Weights of a small GPT-style language model, trained from scratch on English Wikipedia: 8 layers.
MLP neurons of a small language model. Each row is named by its layer, matrix (up: input weights) and neuron, and shows model dimensions 234-329. Each number is 50 + 10 x the weight over its row's rms, rounded and kept within 0 to 99.
After each neuron's rows is what it responds to, as a language model described it from the Wikipedia text at the highest values.

L5.up698:48 55 51 26 51 46 64 55 43 56 55 27 51 37 46 50 52 55 41 46 52 58 70 56 41 38 59 62 60 55 30 67 64 50 42 47 35 30 67 48 65 37 43 39 35 53 35 67 51 67 59 40 59 56 57 42 44 54 46 51 61 70 71 35 46 61 59 54 44 34 50 58 42 65 52 48 49 53 54 37 54 55 49 50 45 78 54 51 55 52 45 43 52 30 70 56
Responds to: Sports results and statistics. Prepositions and number pieces inside sports results, records and stat tables, such as lost in five games, .946 fielding, loss to Auburn, unanimous decision.

L2.up105:47 39 69 48 40 43 55 35 54 57 63 45 41 49 59 48 52 31 30 48 46 59 52 69 46 45 43 57 40 55 39 58 27 42 65 57 49 31 62 45 46 60 58 63 40 55 42 47 61 40 31 50 44 57 49 42 38 52 52 38 64 53 20 51 50 48 48 58 43 52 28 45 43 46 45 45 51 64 68 45 51 38 50 39 48 55 47 65 36 43 52 48 48 51 58 51
Responds to: Pre-verb modals and to. Modal auxiliaries and infinitive "to" just before a bare verb, e.g. she can do, Bomberman must chase, tried to defend; sometimes range "to" (orange to orange-pink).

L5.up606:40 40 77 42 57 55 51 48 46 30 45 53 60 44 45 53 49 38 55 58 40 46 65 40 48 39 43 51 52 55 59 35 52 44 48 51 48 35 35 31 45 37 44 73 50 54 59 53 54 50 52 61 59 46 43 54 48 21 56 57 53 56 48 72 39 35 54 44 60 50 53 73 61 44 37 63 42 43 65 46 46 45 39 57 56 38 44 55 57 42 61 51 53 54 48 62
Responds to: Name piece after initial H. Second word-piece of a capitalized name or acronym right after a lone initial letter, mostly H, as in Hoban, Hyames, Hewitt, HRD, Globo.

L4.up1157:44 45 39 59 67 45 51 55 53 35 34 33 34 56 46 53 59 41 56 47 75 53 61 43 47 47 70 53 59 32 48 64 45 40 37 50 38 32 45 50 46 54 44 50 60 56 46 71 55 60 61 39 24 66 55 49 50 44 52 44 52 55 54 37 61 55 55 57 57 42 46 49 51 48 60 51 58 52 61 60 26 57 53 61 43 34 26 66 34 47 65 38 50 55 53 60
Responds to: Counted nouns in statistics. Nouns ending a noun phrase in census, demographic or administrative text (husband, families, land, villages, subdistricts), plus word-final pieces such as ens and inn.

L5.up325:60 63 47 48 34 38 62 71 36 46 57 48 52 53 38 42 42 55 53 47 58 49 43 48 50 43 53 44 49 46 46 51 45 59 43 52 32 45 32 54 49 48 47 52 56 25 53 46 48 44 65 58 48 50 62 62 30 75 51 55 56 62 56 63 37 77 76 59 40 42 63 37 70 58 49 47 43 41 33 63 39 52 57 52 49 50 62 71 54 44 42 45 49 52 39 58
Responds to: Predictable boilerplate continuations. Word pieces, digits and "in the" inside formulaic Wikipedia text like census lines, coordinates, climate tables and death notices.

L4.up1348:60 59 45 63 45 51 34 55 56 42 57 45 38 31 60 63 54 43 51 59 60 55 53 45 50 51 39 43 64 52 49 45 39 43 57 38 54 66 35 36 44 34 58 40 39 38 63 40 63 71 64 66 52 49 50 61 61 56 50 53 56 58 52 50 58 36 74 41 51 51 46 43 45 66 50 47 60 60 52 38 46 33 51 49 39 47 68 56 62 61 50 55 42 39 73 38
Responds to: Joiners in descriptive listings. Connectors like "and", "by", "&" inside short biographical or credit entries, mainly between two roles or names: "actor and director", "portrayed by", "Schwartz and Edwards". Weaker on birth-year digits and table cells.

L2.up1359:62 56 46 39 53 65 63 46 68 62 43 53 45 61 61 52 63 49 49 81 45 50 49 45 54 37 53 37 48 54 58 66 53 68 56 69 39 48 69 46 54 54 38 37 56 42 46 66 49 55 57 40 44 56 63 52 57 38 44 32 39 51 41 52 49 51 58 56 47 72 32 50 41 44 54 54 69 52 37 58 57 55 44 47 61 55 42 60 47 35 57 48 59 47 48 26
Responds to: Word-start fragments, especially f. Short word-opening pieces of words split into several tokens, mostly " f" and " Le" (federally, freshwater, fodies, Lefebvre, Leeds), plus scattered " gene" in biology and species text.

L2.up93:55 50 50 41 53 48 42 40 77 52 53 54 30 48 52 30 58 70 38 68 33 51 56 64 51 54 52 60 46 32 43 41 52 47 38 39 46 41 62 68 66 47 37 43 65 60 54 56 52 29 69 62 49 43 40 52 52 53 45 58 65 77 35 31 52 49 67 47 49 35 61 52 65 56 51 50 66 61 38 34 54 63 50 53 44 59 52 62 48 51 44 59 54 45 41 49
Responds to: Sports competition stage terms. Words for competition stages, placings and section headings in sports results tables and season articles, e.g. preliminary round, Quarterfinal, First leg, Cup, third.

L4.up129:61 60 49 58 39 42 58 42 38 59 52 39 56 38 39 65 44 53 69 44 57 42 38 47 42 55 53 52 72 40 73 41 38 53 65 67 42 36 51 42 54 60 37 60 57 41 53 35 34 62 47 38 51 41 59 38 56 60 41 48 58 52 55 51 44 38 64 57 55 67 58 52 44 39 45 39 46 48 50 55 44 54 54 65 44 44 51 43 44 61 35 34 47 40 59 53
Responds to: Mid-clause words in descriptions. Diffuse: content words or word-starts right after a verb or preposition, mostly in building or object descriptions (rear wall, painted cream, on fine vellum).

L2.up310:48 42 55 49 61 57 61 44 36 51 45 52 48 28 45 53 58 54 50 41 56 55 65 37 29 51 52 47 29 56 50 39 54 44 50 50 41 41 46 66 47 57 44 48 42 50 55 54 58 49 59 61 52 35 45 41 52 48 47 59 37 39 53 45 30 62 53 54 31 42 48 50 44 33 43 56 54 47 56 58 45 48 45 50 49 54 30 44 48 34 60 47 57 53 46 49
Responds to: Organization/group head nouns. Generic nouns for organizations, groups or labels, often after "the", such as label, school, club, league, band, company, team.

L5.up1533:49 60 72 45 45 45 47 50 47 53 49 62 77 35 47 32 40 43 53 62 40 46 44 49 55 60 55 36 44 45 68 22 64 43 60 61 62 60 43 56 65 61 51 43 58 41 59 61 54 53 46 63 47 57 50 48 59 50 55 50 43 47 47 46 41 54 48 35 53 43 63 46 45 58 45 31 50 49 41 50 59 62 61 37 41 54 44 47 47 56 26 38 56 65 62 46
Responds to: Mid-word surname fragments. Middle or final word pieces inside multi-token proper names, mostly Germanic or Dutch surnames such as Schlüter, van der Duim, Gobert, Commerzbank, sometimes inside ordinary words like stomach, ponds.

L2.up1524:48 59 57 55 34 44 53 56 23 52 39 51 39 55 42 44 65 62 26 48 36 42 56 42 47 50 43 64 51 47 59 40 48 55 54 63 53 58 40 47 51 47 34 62 43 51 64 48 50 65 51 52 57 64 32 45 41 49 58 47 53 69 50 60 38 48 70 55 56 65 52 31 45 36 51 60 59 33 61 45 38 74 62 44 54 76 42 53 31 52 41 39 35 48 56 32
Responds to: Section-opening tokens. Tokens just after a line break or heading that open a new section, infobox field or list item, such as As, Languages, - Current, Other.

L4.up290:55 57 38 64 54 49 46 52 55 52 57 48 61 47 49 46 56 54 54 59 48 44 65 59 55 52 55 44 31 48 51 44 55 60 49 54 35 50 40 51 53 52 59 52 63 32 68 61 53 58 52 62 31 51 41 54 38 41 71 44 58 70 57 55 44 63 35 38 57 49 46 38 37 38 46 29 50 50 37 54 54 37 55 55 55 38 46 33 60 40 50 42 80 50 49 51
Responds to: Surname word fragments. Middle or final word pieces inside people's surnames, often after a capital first piece, as in Sch-leg-el, Ha-hn, Gober-t; also fragments of other proper names like Karls-ruhe.

L5.up1415:51 37 64 51 43 50 62 47 50 54 59 45 60 68 47 31 64 58 55 67 48 45 43 49 42 47 55 49 61 49 44 62 45 55 50 50 49 32 46 57 45 50 39 59 40 54 66 46 43 42 53 50 40 62 47 53 23 40 62 50 47 56 56 43 50 55 61 55 38 49 28 61 72 48 47 59 54 65 31 54 69 56 55 56 45 50 48 60 46 49 48 44 46 53 45 47
Responds to: Second piece of split words. Word-continuation pieces right after a one- or two-letter start, like m|ind, L|oc, M|od, F|ind; also en dashes in sports scores (103–105).

L5.up1032:47 28 43 54 52 40 58 56 64 55 57 54 41 51 73 57 48 45 41 38 45 67 49 61 46 33 45 44 62 54 54 50 43 43 45 46 54 46 52 44 69 40 54 48 43 47 39 55 51 39 44 44 57 66 49 56 70 47 61 54 67 49 46 54 57 58 51 46 65 57 68 54 48 31 57 39 59 52 67 42 47 47 51 44 54 38 45 66 44 48 49 52 44 50 69 61
Responds to: Relational prepositions to/for. Mostly the words to and for linking a verb or noun to what follows, such as appeared to, music video for, loyalty to, shot to the.

L5.up1194:49 62 38 38 44 42 48 63 47 48 43 50 37 47 61 48 52 48 69 40 72 44 35 49 57 53 57 63 53 52 48 50 60 42 55 47 57 42 38 39 59 45 32 50 73 33 46 26 47 52 48 50 50 44 70 52 56 44 47 55 64 46 53 33 42 46 47 51 63 38 54 43 53 38 44 34 51 45 57 34 58 44 51 62 59 55 36 54 53 41 62 68 63 57 50 49
Responds to: Mid-word completion fragments. Word-piece tokens inside a partly spelled word, often right after a short opening piece, as in sp-ir-al, lamp-sh-ades, redd-ish, f-ric-ative, graph-ic.

L4.up1371:48 29 31 41 59 59 31 45 64 35 58 64 48 49 38 46 29 51 54 42 45 46 40 49 59 38 57 40 58 47 62 53 49 51 51 68 52 42 23 39 74 31 31 45 56 44 49 37 67 47 74 52 49 58 40 46 61 51 58 58 60 38 61 43 49 34 42 46 49 53 48 56 51 49 54 64 57 57 43 33 40 47 61 50 46 44 53 31 50 62 48 54 47 44 46 51
Responds to: Second piece after an initial. Word-piece tokens right after a one- or two-letter word start, often a capital H, G, W, St, as in H-om-epage, w-inn-ings, St-an-ley.

L2.up649:32 58 58 34 23 47 63 62 50 49 48 60 50 46 67 60 59 51 58 51 26 55 32 44 43 37 57 59 59 22 45 59 58 61 47 48 50 42 46 38 72 39 41 51 45 36 41 32 46 55 56 63 41 59 60 56 51 39 24 44 61 52 53 69 44 33 51 40 43 34 44 55 56 54 56 47 31 72 43 68 40 52 68 60 41 47 56 70 63 48 49 67 53 49 68 59
Responds to: Coordinating "and"/"or". The conjunction "and" or "or" right after the first of two coordinated nouns or names, often fused with the preceding suffix (liquids and, Harold and, hunger and).

L4.up663:56 41 43 41 51 68 34 73 58 31 27 50 60 53 50 57 67 35 58 48 41 67 62 46 63 61 55 36 58 47 51 53 58 56 51 56 50 44 51 48 33 41 77 65 57 47 48 58 59 37 55 70 52 49 41 46 46 46 31 43 57 61 51 45 48 35 54 51 60 47 49 58 60 50 44 50 58 62 64 45 55 57 39 52 53 68 47 43 52 54 56 34 45 59 39 40
Responds to: Second piece of capitalized words. Word-internal pieces right after a lone capital letter that starts a name or word, often in tables and lists, such as A-tl-anta, F-el-ipe, C-ul-iacan.

L4.up471:48 44 58 49 43 39 52 55 52 51 38 43 57 34 58 43 50 44 26 54 49 57 37 57 45 59 49 67 40 47 62 48 42 44 40 60 54 62 77 38 51 39 58 43 38 54 48 53 52 49 40 63 45 57 60 37 45 68 33 52 47 46 41 62 34 47 48 54 49 52 37 36 54 39 38 42 55 45 63 31 46 31 47 49 53 46 66 40 56 65 47 54 48 70 56 59
Responds to: Bare-infinitive predictors. Fires on words that come right before a base-form verb: infinitive to (in order to, able to, decided to), and modals such as would, can, may, should.

L5.up440:48 55 53 56 55 49 51 61 35 41 48 69 58 44 30 35 76 40 43 55 52 55 46 51 64 49 47 57 52 52 43 57 60 55 52 64 43 60 37 40 43 45 57 52 39 51 62 52 58 46 53 76 70 46 62 56 46 47 45 67 63 27 48 43 59 46 53 39 45 65 47 35 58 36 56 35 55 48 58 61 60 51 63 54 47 43 43 62 50 49 57 38 46 54 59 51
Responds to: "and" in compound labels. Mostly "and" joining two nouns into a fixed label or role in tables and lists, e.g. Liberal and Country, footballer and manager, Written and directed; sometimes inner pieces of personal names, like Giovanni.